Weights of a small transformer language model: LayerNorm before each block.
MLP neurons of a small language model. Each row is named by its layer, matrix (down: output weights) and neuron, and shows model dimensions 112-175. Each number is 50 + 10 x the weight over its row's rms, rounded and kept within 0 to 99.
A block is one neuron, or neurons of one layer that tend to fire together. After each block is what it responds to, as a language model described it from the Wikipedia text at the highest values.

L10.down254:62 43 48 63 62 31 41 53 40 69 45 31 77 39 46 43 47 49 51 50 44 49 58 55 52 48 62 42 57 48 52 43 51 58 33 37 46 47 63 56 51 48 51 44 54 35 52 54 73 40 53 42 62 49 59 61 44 61 56 42 44 57 28 58
L10.down264:48 37 63 50 71 37 60 53 41 61 27 41 54 64 39 41 51 50 43 47 61 56 61 50 27 40 59 48 34 54 49 43 42 32 46 64 49 59 64 51 36 48 58 52 53 50 58 48 64 52 39 47 39 41 55 66 34 55 60 51 66 53 48 47
L10.down312:66 32 42 39 52 52 53 56 26 38 43 48 44 50 62 35 52 60 41 58 60 56 38 47 51 52 38 59 38 46 62 56 39 58 68 46 52 49 56 64 48 47 49 44 41 43 48 82 48 42 45 59 53 43 69 68 45 46 47 58 53 38 60 36
L10.down400:59 43 51 52 49 61 51 43 41 40 54 48 46 48 59 53 69 46 60 53 46 61 62 32 36 47 27 53 54 55 54 68 44 51 53 60 59 44 48 32 54 48 47 52 37 35 44 52 38 39 64 37 61 58 40 73 29 43 65 36 56 47 43 52
L10.down447:54 51 50 66 60 71 60 57 33 81 40 61 63 78 54 47 67 53 51 53 56 48 49 59 49 44 38 48 47 52 41 66 54 39 46 36 44 57 58 60 43 43 45 46 43 38 58 61 40 61 57 49 41 35 65 27 49 45 50 52 35 39 39 64
L10.down645:55 31 65 54 60 59 53 63 47 48 55 55 48 50 29 62 28 36 54 54 55 50 50 37 60 48 54 65 56 50 42 49 70 59 58 48 39 42 40 68 39 33 44 42 40 39 45 63 37 56 56 51 46 46 59 50 56 38 50 57 59 48 48 64
L10.down650:53 52 48 56 66 47 57 43 51 62 32 38 39 48 34 51 61 46 47 46 62 57 49 40 34 44 52 56 50 54 56 49 47 52 61 54 51 29 53 45 56 49 26 42 43 76 48 61 56 47 59 45 62 41 64 70 46 48 39 62 37 38 62 51
L10.down661:48 39 43 54 70 44 54 42 47 78 56 37 39 56 56 58 39 38 51 33 62 58 44 38 47 41 47 58 53 55 46 47 53 51 61 75 59 55 30 43 44 36 52 65 52 60 51 39 52 72 47 34 50 43 42 57 59 37 55 54 51 56 55 43
Responds to: First-name endings. Final word piece of a first name just before the surname, often in tables or lists, such as Willi-am, Henr-y, Geor-ge.

L5.down610:51 57 41 66 49 68 36 46 40 38 52 44 57 63 48 54 53 45 44 57 65 46 50 52 60 29 50 40 53 38 40 51 21 48 48 52 52 71 57 57 62 48 58 47 50 43 32 77 54 57 48 57 43 60 43 63 53 60 60 49 60 54 64 50
Responds to: Year-start tokens. Tokens opening a four-digit year, such as 201, 199, 19+5, or the n of "born" just before a year, as in In 2015, (born 1975).

L12.down104:69 39 57 55 46 50 60 44 58 39 50 43 54 43 68 63 51 42 56 59 46 45 57 43 74 43 44 55 50 60 33 23 56 48 44 37 57 54 58 57 28 45 74 34 54 56 57 29 40 39 51 46 54 51 48 52 61 49 36 55 36 45 33 47
L12.down311:50 43 39 65 50 47 57 42 59 71 62 53 41 59 46 47 44 37 43 51 69 43 55 57 65 30 84 47 41 61 41 44 42 64 39 48 68 51 66 70 41 57 47 50 50 53 57 49 58 54 37 52 75 53 37 70 53 57 56 64 59 39 52 43
L12.down435:31 41 51 50 63 51 65 54 59 41 43 51 65 56 72 56 57 51 46 57 41 42 54 67 49 38 52 48 55 47 50 43 44 52 37 58 45 46 62 27 38 64 53 51 45 54 43 59 74 52 62 55 48 56 50 51 61 61 45 57 73 53 37 52
L12.down518:49 44 37 53 51 35 47 33 62 64 57 44 57 66 37 31 38 33 61 42 65 63 62 55 52 39 56 45 51 55 53 44 37 54 51 44 65 64 48 66 50 66 74 45 56 33 58 55 57 37 56 63 56 51 35 86 57 47 46 41 52 35 45 64
L12.down543:69 45 36 43 64 60 60 60 53 62 62 37 29 66 45 50 51 46 69 56 54 45 50 40 51 69 31 48 28 62 34 42 37 34 53 55 53 42 42 31 45 60 50 59 38 61 57 56 41 36 37 49 54 63 55 61 49 47 63 55 49 44 37 63
L12.down603:67 36 39 77 68 38 45 42 56 58 51 47 52 46 44 58 47 51 52 48 64 51 55 46 46 51 45 59 41 56 44 38 39 66 47 35 50 67 49 51 48 50 42 52 34 40 62 26 60 41 39 40 48 62 31 32 48 46 47 53 45 68 38 52
L12.down626:65 49 51 61 39 44 54 64 52 75 66 56 38 51 53 47 42 61 38 44 63 39 52 54 43 62 50 39 56 56 30 42 45 57 52 65 39 33 40 57 43 40 43 51 44 44 54 58 47 58 39 48 65 51 61 12 53 50 44 55 43 50 65 49
L12.down719:31 56 50 64 35 50 54 37 60 96 43 55 55 55 53 59 64 50 40 58 54 73 49 54 57 21 56 45 61 60 39 44 48 51 58 45 48 56 45 37 51 48 47 52 49 34 48 55 56 49 26 60 62 40 65 44 54 59 46 46 44 56 51 43
Responds to: Given-name endings before surnames. Final piece of a person's first name, middle initial or title, ending in a space, right before the surname, as in Jac-k Peters, Henr-y Robinson, Charles M. Schulz; often in election or squad tables.

L10.down134:52 70 58 41 40 62 55 47 20 18 52 42 45 40 40 62 46 41 46 66 60 42 46 55 63 42 43 59 43 47 61 49 58 61 62 59 57 49 59 54 54 51 53 60 45 59 48 41 46 52 45 56 46 48 50 49 38 54 38 51 44 51 48 75
L10.down268:34 54 63 62 45 51 53 61 40 40 34 48 39 52 45 55 49 53 54 52 65 54 56 56 56 68 37 45 58 41 49 50 54 47 69 40 44 44 53 62 57 50 69 38 62 41 43 51 36 42 42 60 65 54 59 55 41 51 47 29 52 50 40 37
L10.down339:48 66 51 49 31 59 54 46 36 42 54 48 74 59 59 48 49 38 54 52 32 55 47 60 39 48 34 59 49 59 50 53 49 44 66 57 38 44 45 64 80 55 58 58 43 43 66 42 57 43 56 40 48 44 52 51 31 58 70 41 36 52 48 42
L10.down359:53 61 54 53 56 54 23 52 30 45 35 60 48 61 29 36 64 55 56 51 68 50 64 66 57 56 43 38 33 51 31 29 48 33 50 39 74 61 61 44 50 58 58 56 50 48 34 66 66 48 53 38 40 49 48 64 59 42 55 60 57 38 52 50
L10.down369:39 54 49 45 58 63 53 52 36 69 46 32 34 46 55 43 49 66 51 31 58 47 65 61 49 62 58 30 50 55 62 59 66 39 41 52 38 60 50 40 53 47 65 60 43 48 61 56 43 37 53 41 66 62 47 67 60 62 37 57 41 49 49 64
L10.down405:49 70 44 42 65 46 42 48 49 51 53 43 38 59 52 55 48 69 42 49 48 75 53 43 39 49 59 43 50 63 51 55 56 43 50 58 45 43 37 39 43 47 46 66 59 64 54 75 48 56 44 45 40 41 52 38 32 52 65 50 54 46 58 62
L10.down632:49 60 56 33 52 43 55 54 54 61 39 42 45 53 33 53 35 33 31 47 55 55 35 50 45 22 35 56 60 58 63 51 49 49 55 50 47 52 59 61 71 45 60 53 41 43 40 59 34 46 52 50 63 49 28 31 60 51 49 33 43 66 53 46
L10.down728:45 52 61 40 50 56 52 54 67 50 48 57 38 49 42 29 32 48 41 35 49 48 48 35 55 58 37 61 51 42 48 57 62 64 58 60 45 48 59 64 58 40 53 50 67 34 50 56 48 49 52 36 44 47 52 49 57 57 40 53 67 38 43 37
Responds to: Mid-word/number continuation pieces. Fragments inside a split word or number right after a short piece, mostly decimal points after digits (25.47, 59.8), also "rd" in 63rd and "p" in type/typical.

L12.down5:55 61 54 77 39 34 42 66 36 48 53 33 50 45 62 65 42 42 63 42 34 48 54 58 42 52 28 55 40 53 63 32 55 58 58 66 42 35 58 38 56 71 62 60 38 31 54 29 59 54 39 63 46 48 48 57 46 39 53 59 54 52 50 53
L12.down58:38 34 43 56 37 42 33 58 45 70 46 48 56 49 46 60 56 54 46 60 54 51 51 33 46 44 59 45 45 42 53 56 49 45 72 31 43 38 49 53 63 61 47 58 51 55 54 33 50 55 41 42 65 70 53 41 46 52 51 63 45 68 36 53
L12.down129:62 56 38 37 49 47 55 75 35 28 55 46 57 39 74 39 59 54 71 44 55 48 67 37 71 49 60 51 42 50 56 49 50 47 56 54 57 51 74 29 65 54 33 59 48 47 41 64 67 38 55 44 56 51 56 61 49 35 65 48 39 61 65 55
L12.down161:33 46 48 48 41 45 44 52 40 73 62 40 52 68 36 56 53 43 38 65 56 47 44 54 57 37 51 52 36 48 57 37 36 50 48 61 57 50 65 50 72 75 67 45 45 60 51 63 38 60 52 51 24 47 32 42 41 40 58 57 51 40 53 50
L12.down265:44 42 52 52 48 46 41 60 38 53 33 57 66 51 55 48 40 31 49 26 58 49 51 62 50 56 29 47 50 42 59 43 55 24 44 59 49 65 45 46 43 29 52 51 55 53 47 65 42 64 23 67 67 48 78 46 49 41 60 42 59 42 43 55
L12.down381:59 68 51 62 46 47 53 37 42 60 42 50 71 42 44 78 61 39 42 65 51 40 52 67 64 43 40 42 55 50 55 67 54 58 71 62 39 52 57 53 45 63 48 49 48 33 60 34 46 44 50 63 45 37 51 44 43 46 46 44 47 54 55 50
L12.down548:42 45 61 60 66 54 54 49 53 48 46 52 29 50 57 47 45 44 49 61 48 43 37 67 45 48 56 45 63 58 48 43 47 66 49 47 54 53 60 45 41 50 41 54 43 53 45 51 51 63 34 48 45 38 56 60 66 39 41 51 57 65 49 55
L12.down654:44 34 50 51 51 45 43 37 40 70 45 49 59 60 45 51 70 45 48 64 53 60 29 59 47 51 47 41 51 64 74 39 60 48 44 61 59 48 46 61 52 37 41 59 55 47 51 73 43 54 31 52 46 38 46 38 42 56 59 48 56 44 56 57
Responds to: Separators inside numbers. Punctuation between digits in times, scores and measurements in sports or music tables, like 12:30, 3:49.65, 14–10, 17,274; also digits inside years and "Gold" in medal tables.

L10.down192:59 41 52 35 52 37 46 48 47 42 31 53 38 59 54 61 43 51 49 49 49 48 36 60 52 50 39 53 57 56 35 52 51 44 36 44 48 33 51 47 54 64 56 55 62 37 55 60 46 45 52 74 46 57 55 57 36 60 39 47 70 36 59 66
L10.down199:56 62 38 35 58 56 52 58 81 46 48 62 59 47 45 50 36 51 47 61 51 48 35 66 37 50 48 65 66 56 41 54 48 50 53 55 46 37 48 74 54 43 55 40 53 54 36 38 41 58 63 57 49 44 50 70 49 49 44 61 59 53 35 43
L10.down293:44 46 49 67 42 40 73 44 47 52 54 44 50 72 45 51 48 48 35 51 47 55 50 60 58 56 48 57 16 54 52 55 59 56 39 63 41 24 39 58 53 47 56 46 64 44 47 69 48 50 42 55 54 53 53 69 56 44 50 48 63 47 55 40
L10.down354:66 55 36 44 53 58 58 41 51 52 38 34 47 31 56 43 56 47 46 66 42 44 53 40 41 50 51 34 37 53 42 41 65 45 47 63 59 69 48 56 62 42 54 48 52 89 61 42 54 45 41 59 40 37 32 57 59 45 54 48 48 48 44 53
L10.down417:65 53 61 41 33 41 38 50 36 28 31 54 54 50 48 70 69 36 49 47 49 43 56 51 44 58 48 56 39 49 43 58 44 34 40 64 40 56 43 48 49 37 64 54 47 36 53 44 56 41 51 58 48 60 53 59 53 45 59 43 46 50 51 54
L10.down465:54 55 51 35 60 50 45 63 48 48 57 46 52 68 47 40 47 38 35 54 47 53 47 36 57 39 49 47 32 43 59 59 45 46 55 54 49 61 46 44 51 27 43 54 50 69 64 48 61 47 53 42 48 47 51 44 58 61 40 62 59 41 63 39
L10.down651:47 46 41 46 45 53 56 39 38 48 50 39 69 66 49 74 37 45 68 45 52 54 33 69 55 65 50 38 54 43 52 61 39 43 44 47 58 50 41 29 58 65 49 52 61 55 39 43 37 28 63 44 45 58 43 58 58 64 51 53 62 49 37 55
L10.down708:54 53 54 49 52 47 39 49 62 37 44 35 62 41 39 36 53 48 50 34 46 46 44 51 45 39 56 45 60 36 62 45 55 48 51 48 45 55 54 48 65 39 50 56 42 67 50 41 64 57 69 68 76 58 42 46 46 41 54 75 34 56 61 41
Responds to: Word-initial p fragment. Word-initial single-letter pieces, mostly lowercase p (some P, S, l), opening a longer word split into fragments, such as p|resents, p|ublication, p|opulation.

L12.down108:53 55 50 56 51 73 57 47 47 33 32 50 59 53 46 60 58 62 43 49 43 46 47 25 43 58 41 53 48 33 68 45 48 52 49 42 58 30 44 37 55 24 70 42 58 42 62 48 39 60 48 38 54 35 33 45 41 64 54 53 45 42 46 45
L12.down150:46 40 58 68 43 58 54 44 41 63 33 60 61 59 62 57 57 41 61 66 57 30 51 51 40 59 61 39 59 57 37 50 39 32 50 40 41 45 57 70 50 44 43 64 38 67 48 45 45 61 47 44 50 62 46 32 41 25 55 61 57 43 45 49
L12.down153:58 51 48 57 62 73 51 53 43 37 61 53 55 65 23 61 63 49 36 54 45 53 45 39 52 51 48 54 56 51 53 56 50 50 53 62 53 26 49 56 60 28 45 70 55 51 58 63 62 41 44 52 47 61 45 65 35 59 34 41 54 50 69 63
L12.down245:54 57 37 57 31 40 49 50 49 46 44 46 55 35 33 70 59 63 46 35 48 59 45 39 82 42 46 31 58 30 56 62 51 45 45 55 41 48 51 57 48 59 49 43 49 49 58 28 58 49 55 64 63 68 54 47 57 51 68 35 55 49 48 44
L12.down512:57 41 55 47 45 41 44 57 63 54 44 46 44 49 32 69 56 51 62 41 41 58 49 45 50 43 60 38 60 67 50 52 61 48 53 42 47 45 39 55 53 51 50 60 54 56 45 49 50 51 52 38 47 53 48 22 47 48 40 52 50 45 47 61
L12.down531:55 53 35 48 59 39 31 61 49 43 59 52 56 65 41 50 30 55 39 51 49 55 47 29 44 49 58 50 53 47 36 52 47 59 42 46 66 48 37 57 46 51 61 53 50 44 33 62 60 50 48 59 55 43 58 68 38 60 52 38 45 59 74 44
L12.down595:40 62 45 55 60 64 58 74 31 46 36 35 57 64 37 41 49 44 48 54 49 58 33 55 36 49 65 49 37 37 60 42 41 56 58 55 56 55 58 42 48 50 68 45 49 51 49 48 66 66 52 46 46 46 42 69 59 32 57 41 62 26 62 40
L12.down618:39 60 61 51 43 45 50 50 64 35 45 47 48 56 48 53 40 45 38 57 52 59 31 61 63 45 43 57 39 50 62 51 61 27 46 55 61 36 54 38 60 44 52 45 42 42 50 38 44 41 45 46 58 64 43 46 61 48 47 40 54 41 63 46
Responds to: Word-initial single consonants. A lone first letter, mostly P or T, split off at the start of a name or word, often in tables or lists, as in P-eter, T-suneo, P-hilharmonic.

L5.down176:74 26 57 42 52 46 50 50 69 75 38 44 50 42 62 64 67 47 47 60 55 63 55 50 54 44 43 38 48 55 49 49 42 68 53 31 53 58 55 42 42 51 38 43 38 49 47 60 54 55 51 59 42 59 43 44 52 43 54 51 36 59 36 53
Responds to: End of first names. Final word-piece of a person's given name or initial, just before the surname, as in Iv|an Simonich, Lenn|y Bruce, Edward R. Royce.

L5.down704:42 60 45 36 44 62 49 50 44 23 61 66 52 41 42 54 53 48 37 44 67 42 47 62 47 44 45 36 48 39 58 53 60 45 52 49 51 33 46 61 61 46 38 33 30 45 49 63 53 43 44 51 49 46 44 56 63 42 47 54 42 62 77 41
Responds to: Inside proper-name spellings. Word-piece fragments right after a name's first capital letter, mostly personal names (H-el-frich, H-un-ter, J-im-bo), occasionally hyphens or "of" within titles.

L12.down175:43 39 55 64 67 59 45 48 58 51 44 50 35 39 42 46 59 50 40 67 43 44 39 58 36 45 40 85 42 29 47 68 61 50 53 53 56 35 40 44 37 60 57 57 57 50 61 60 59 67 48 60 50 63 47 50 50 48 62 61 46 43 55 48
L12.down239:56 55 56 65 54 46 56 53 58 58 42 63 41 36 36 48 53 65 37 42 43 46 35 48 51 44 39 37 37 57 41 55 43 45 70 36 46 66 43 39 39 57 58 53 58 43 51 30 42 33 45 56 36 52 61 39 60 29 47 53 38 57 45 60
L12.down246:36 37 69 31 63 53 54 59 48 76 62 57 31 66 65 47 54 50 45 55 50 55 59 45 58 34 47 49 50 41 54 35 39 33 45 51 43 54 39 34 48 38 50 36 44 66 67 47 62 31 27 53 48 45 50 51 53 70 46 60 56 53 36 52
L12.down475:47 58 55 56 49 58 49 41 50 99 50 78 43 33 63 46 62 64 46 47 45 44 40 73 54 41 46 52 54 52 57 49 58 40 60 41 45 50 44 56 56 47 50 67 45 48 52 45 36 48 45 62 36 39 40 48 59 57 36 38 53 57 51 43
L12.down489:57 39 57 50 61 57 51 52 41 54 45 44 61 61 50 41 53 46 39 45 31 53 48 41 47 54 48 60 52 50 44 52 65 44 50 59 32 74 36 74 58 78 47 36 61 50 51 55 42 38 64 60 38 44 23 45 57 30 53 43 55 47 52 47
L12.down525:36 52 56 48 46 57 65 63 59 48 73 52 37 43 43 49 46 54 45 43 44 61 35 46 28 55 35 51 67 63 55 45 35 63 40 38 25 59 45 38 50 47 56 53 56 46 47 39 57 57 51 58 41 53 45 39 58 29 58 27 37 62 66 58
L12.down635:40 53 43 55 50 55 50 68 55 47 63 51 55 53 64 49 54 59 55 44 49 33 60 63 36 34 25 57 43 57 68 56 30 63 61 40 53 47 40 29 58 45 55 69 76 43 45 52 20 45 29 63 57 50 48 18 72 35 41 37 49 68 55 40
L12.down644:50 67 46 48 48 63 60 47 46 57 55 51 45 50 51 39 68 68 39 48 60 39 50 48 68 29 79 43 41 44 44 35 39 51 47 39 37 60 31 57 46 44 36 46 63 54 55 48 43 44 48 69 51 76 36 43 51 58 50 36 63 52 51 52
Responds to: Indefinite article "a". Fires on the article "a"/"A" before a consonant-initial noun (a process, a valley), and on split-off capital vowels opening names (E-lvira, O-akland).

L5.down246:53 51 56 55 40 63 59 70 34 77 55 43 56 45 58 55 63 60 37 39 61 45 76 57 37 64 48 43 45 47 61 58 54 61 42 58 36 53 47 43 64 48 63 45 53 46 51 62 29 61 56 43 41 57 26 45 51 51 58 58 55 50 46 48
Responds to: Indefinite article "a". The indefinite article "a"/"A" before a noun phrase, usually after a verb or preposition in narrative prose, as in "executed a man", "signed a two-year", "in a city".

L10.down17:49 35 67 47 44 48 38 62 58 69 48 52 47 35 47 38 50 72 35 28 61 44 43 54 44 58 50 50 27 33 53 49 42 53 64 39 47 52 39 45 32 52 50 52 51 41 54 59 50 62 61 50 44 43 45 27 65 51 49 49 38 56 34 35
L10.down63:38 36 52 45 52 62 38 55 47 91 41 32 49 45 39 61 50 46 39 48 56 54 50 56 48 38 15 35 59 48 36 54 55 55 69 48 56 43 27 59 50 58 53 47 44 49 55 43 50 43 51 49 42 44 66 38 49 46 44 52 48 58 49 44
L10.down96:35 63 45 33 52 58 53 53 42 44 46 50 46 51 56 72 35 50 48 56 39 33 73 48 38 45 47 46 59 42 70 41 57 44 60 70 50 56 57 62 44 65 44 55 54 42 39 38 42 37 51 56 43 53 56 50 32 60 67 34 22 43 49 47
L10.down129:39 51 35 48 38 44 46 55 38 31 30 36 48 42 65 43 50 59 45 61 57 54 53 59 49 45 47 34 35 43 71 64 40 35 22 47 49 45 52 53 55 50 41 51 58 50 65 52 59 42 61 61 58 60 53 79 36 55 56 56 40 44 54 42
L10.down388:72 48 58 62 52 52 44 56 44 72 34 32 35 46 55 56 39 49 45 55 57 48 64 50 44 48 29 42 53 55 48 51 56 74 51 34 55 55 53 34 41 41 44 53 46 45 41 46 37 58 55 57 43 51 40 57 59 61 70 51 43 54 36 63
L10.down403:41 32 46 52 43 59 49 56 56 73 34 52 51 51 36 49 58 50 45 55 34 39 57 34 56 40 53 51 70 58 49 59 55 45 56 20 62 61 47 61 41 54 56 43 52 60 53 48 48 31 36 66 49 47 36 26 62 48 63 50 53 59 47 52
L10.down466:67 51 55 54 52 56 48 56 40 61 52 57 50 33 50 59 75 46 59 61 47 34 49 37 59 39 41 48 60 52 55 66 41 33 42 54 52 42 51 55 58 51 59 53 49 52 55 53 31 55 42 47 35 51 48 47 40 36 49 44 54 54 36 70
L10.down486:50 43 60 64 55 46 40 66 49 46 42 40 51 48 57 77 57 64 49 35 61 42 55 52 48 43 59 48 46 54 54 49 33 34 62 45 48 46 39 42 50 50 52 68 50 43 61 46 37 53 49 42 32 52 56 56 65 64 58 43 59 32 45 47
Responds to: Indefinite article "a". The standalone article "a" mid-sentence, often after prepositions or verbs, before a noun phrase, such as in a search, by a delta, with a 7–9 record.